Weights of a small GPT-style language model, trained from scratch on English Wikipedia.
Size: MLP 1536 tanh GELU, vocabulary 26613.
Architecture: LayerNorm before each block, rotary positions, no biases in attention or MLP, untied embeddings, attention and MLP in parallel.
Training: a variant of Adam for these matrices, 459M tokens, 6997 steps.
MLP neurons of a small language model. Each row is named by its layer, matrix (down: output weights) and neuron, and shows model dimensions 96-223. Each number is 500 + 50 x the weight over its row's rms, rounded and kept within 0 to 999. Numbers have three digits each.
After each neuron's rows, "raises" lists the tokens whose logits its output raises most directly, leaving later layers aside.

L18.down531:498526469505502542611526526598439496483493416492461441409523506510509613463548497438560482468450406562514442540540423478448541427516448407569487528369561503486490509590489454481531502461469490488552506536475469560452471415482497565447467409579488455466489520497440501560425538543493515511548491456496582484507478517471492520434474488596404471455466402535461586458505523462489518536483
raises: " ", " approximately", " about", " over", " around"

L18.down842:536414437411554514540399477571475564534490499541483497496491444461450435497428580551486567522621542391531513538490517558526485591479433472448545473517524505544533475424526486468579453494562484563492501555462485530516516485502474493550391517531526481503463459498519494485533479463493488456485520592610600581475530509549433504532518429564520565488601453489461504630511543473484444483439
raises: ":", " :", "\":", "Review", "terior"

L18.down993:573536494465559553472387513478532453503492547486490555548528425505456527525541457509540451503507476500455537473511465533472428597457460473495481541494568433456558513514442448410481388473450550468501482477485551468503467432431504332473512532439470468524589522507522543541440512628524449446482536513416488481549417457489440451569432376584496485399481531576464463478468591505474558459514
raises: "or", "ory", "er", "o", "ed"

L18.down1224:539463486461589531482493508478562363603503511563467427488453505512541514497402581500417536539474468523557537505420515490387498447578447432547558535499517542431492478534461528466512448549579481494485456585428462448461541473603505466488548476459641444540493455557555495493382421498466527506494465563513588525510481481532467451471452444488546506540563508518532482507511445535445490545521
raises: " You", " There", " Some", " What", " It"

L18.down579:499486514510460489548507473492559479452503440581523557488498530540535541514559443421436482490510439523474480575502525482508524537502459508423485488390494536488523483467513440454514498477466615546498492564577519464505586628495536569491513452516506516539457511465470490548513515520515527527525412419506429450479424532555579573485561532491457537504476490492563488449600476465522490482620
raises: ".", "ever", "raw", "ou", "ova"

L13.down1019:594430579569515531534604526489520477437515496554485548482453515511498491512496509489457439423519503572502504527459485504534407445517485492477471436457394567554433514526489515507568388529484445439433540595487455533537473552494487432496438541489441554490507531535534440416561466497495472503573516516561571378522481466487463497469425497498502473408468455491562520488558471490543474533494
raises: "te", "za", "ta", "tt", "to"

L18.down755:512478536490434524621508483478635522477436428451552477502492531554498529499494510432542512489501478448527471486427501566444487422447556505461523474605556487468569508516596611499495555465560474554541497541539484491445474553484538558500500457459517452542503549428484527463448469523516450564445563492484509496408478660423463557469605425566526481512441434433564510480523581489456446466433
raises: " for", " to", ":", " in", " as"

L18.down1146:670568483489470435514516537494490520471457523569479491559478419435405451561543561429444480544617463502538492440445456573513423473348489461654511525556543529438486419499464518462560489509393446542634451536408501606541527510454471475538488515516459599585426540424487498473469499438576572493517460461442521552518488560492562505414519604435475569546506557508507574499461492504511484493530
raises: "al", "als", "ial", "ales", "ons"

L18.down1533:516511504480612473498520579377405516461522424445497535481481466533533468623635508468460451453485537407542453472495572472517500431474452505447597480532523532427494528434378470504466464465493505472494547470511581522528534571374546444594561476484532458533524598482402471553461545499503497434528497545508473563420419475547553427428389445440478420425476450511460457469599526469435547524522
raises: " move", " serve", " meet", " perform", " make"

L18.down1304:351442514485524420458506389572492546449588465382516510495507465443509422470511569528496489524492505601396554465617519494516537416579442502565575532500423499550475480440406466490465520457454505515517582567513547484591405392420520468483513479490433508388518453588486394457461444577478547525449559470470500489573547530505528498451471494515580551445524507621461481478457447481430514545554
raises: "'", "’", "')", "',", " they"

L13.down1408:569435479471549511413410535592480494512543523483593466526456492399505655585481376466485498492497456434456546470513451524479548448450487432474544544489594417475449506475583516523567489570533507532483427491489504586523516598477512467565472538523348501537500531482546467517474517519578501510545496505526558414493461470406596467441508432517550474516624529468449525568555500540436476534521
raises: "i", "o", "or", "e", "er"

L13.down628:493506502494450447520479509452414544433488395510503533562548479451515452431484517547476519458536512473482487528561553556550455487434413500513471500477476429680560518432476550502513532349444585483457529515490497444544467461462558548459555463574419594412547513531494478476482470576546473502490532377452456552518600557503450512538559521499451513483549529544475530463444463449412540511446
raises: "ic", "ical", "ium", "us", "ication"

L18.down1322:517473518540436566591503530453369454532484423461522481417479477468367445543538540545524531450394532478495558474525461574458527528497570465431578544549482480515544518533498583362543510511490557552485505495497564527486574515535448475532462523510496492514529461473609531602500480566513457623553461511539461508440491441496543511489473417495514384589502503537469496502505472512393428657584
raises: " began", " took", " were", " continued", " occurred"

L6.down1515:462551547533526573413398602572470529535504499499529539507430502536478442528535563463434469454513486524519542451617537435502509506557520543525437526507551525601470561460482569506502504511493499477565433513571498483491489558536492546471622509490370499531500497552527465531443493575508547464529437508460468515447493418500565585522569501491437578491492453549472544435549514379412536514540
raises: "wi", "w", "ya", "wan", "ush"

L6.down1230:510510487439443538554507457494428459459479444519570500509539464475533491577542470536526536506460496479585413472493527516527471486540454514461473448474494591538504491522505470459522513502517438538431558525557530458563533455407466504468452548486500594457470450407488510545479497539465479464436576498492488451457400563448477574442546472501477432455463541558634585502520435489558434560450
raises: "AR", "LC", "SR", ".", "ER"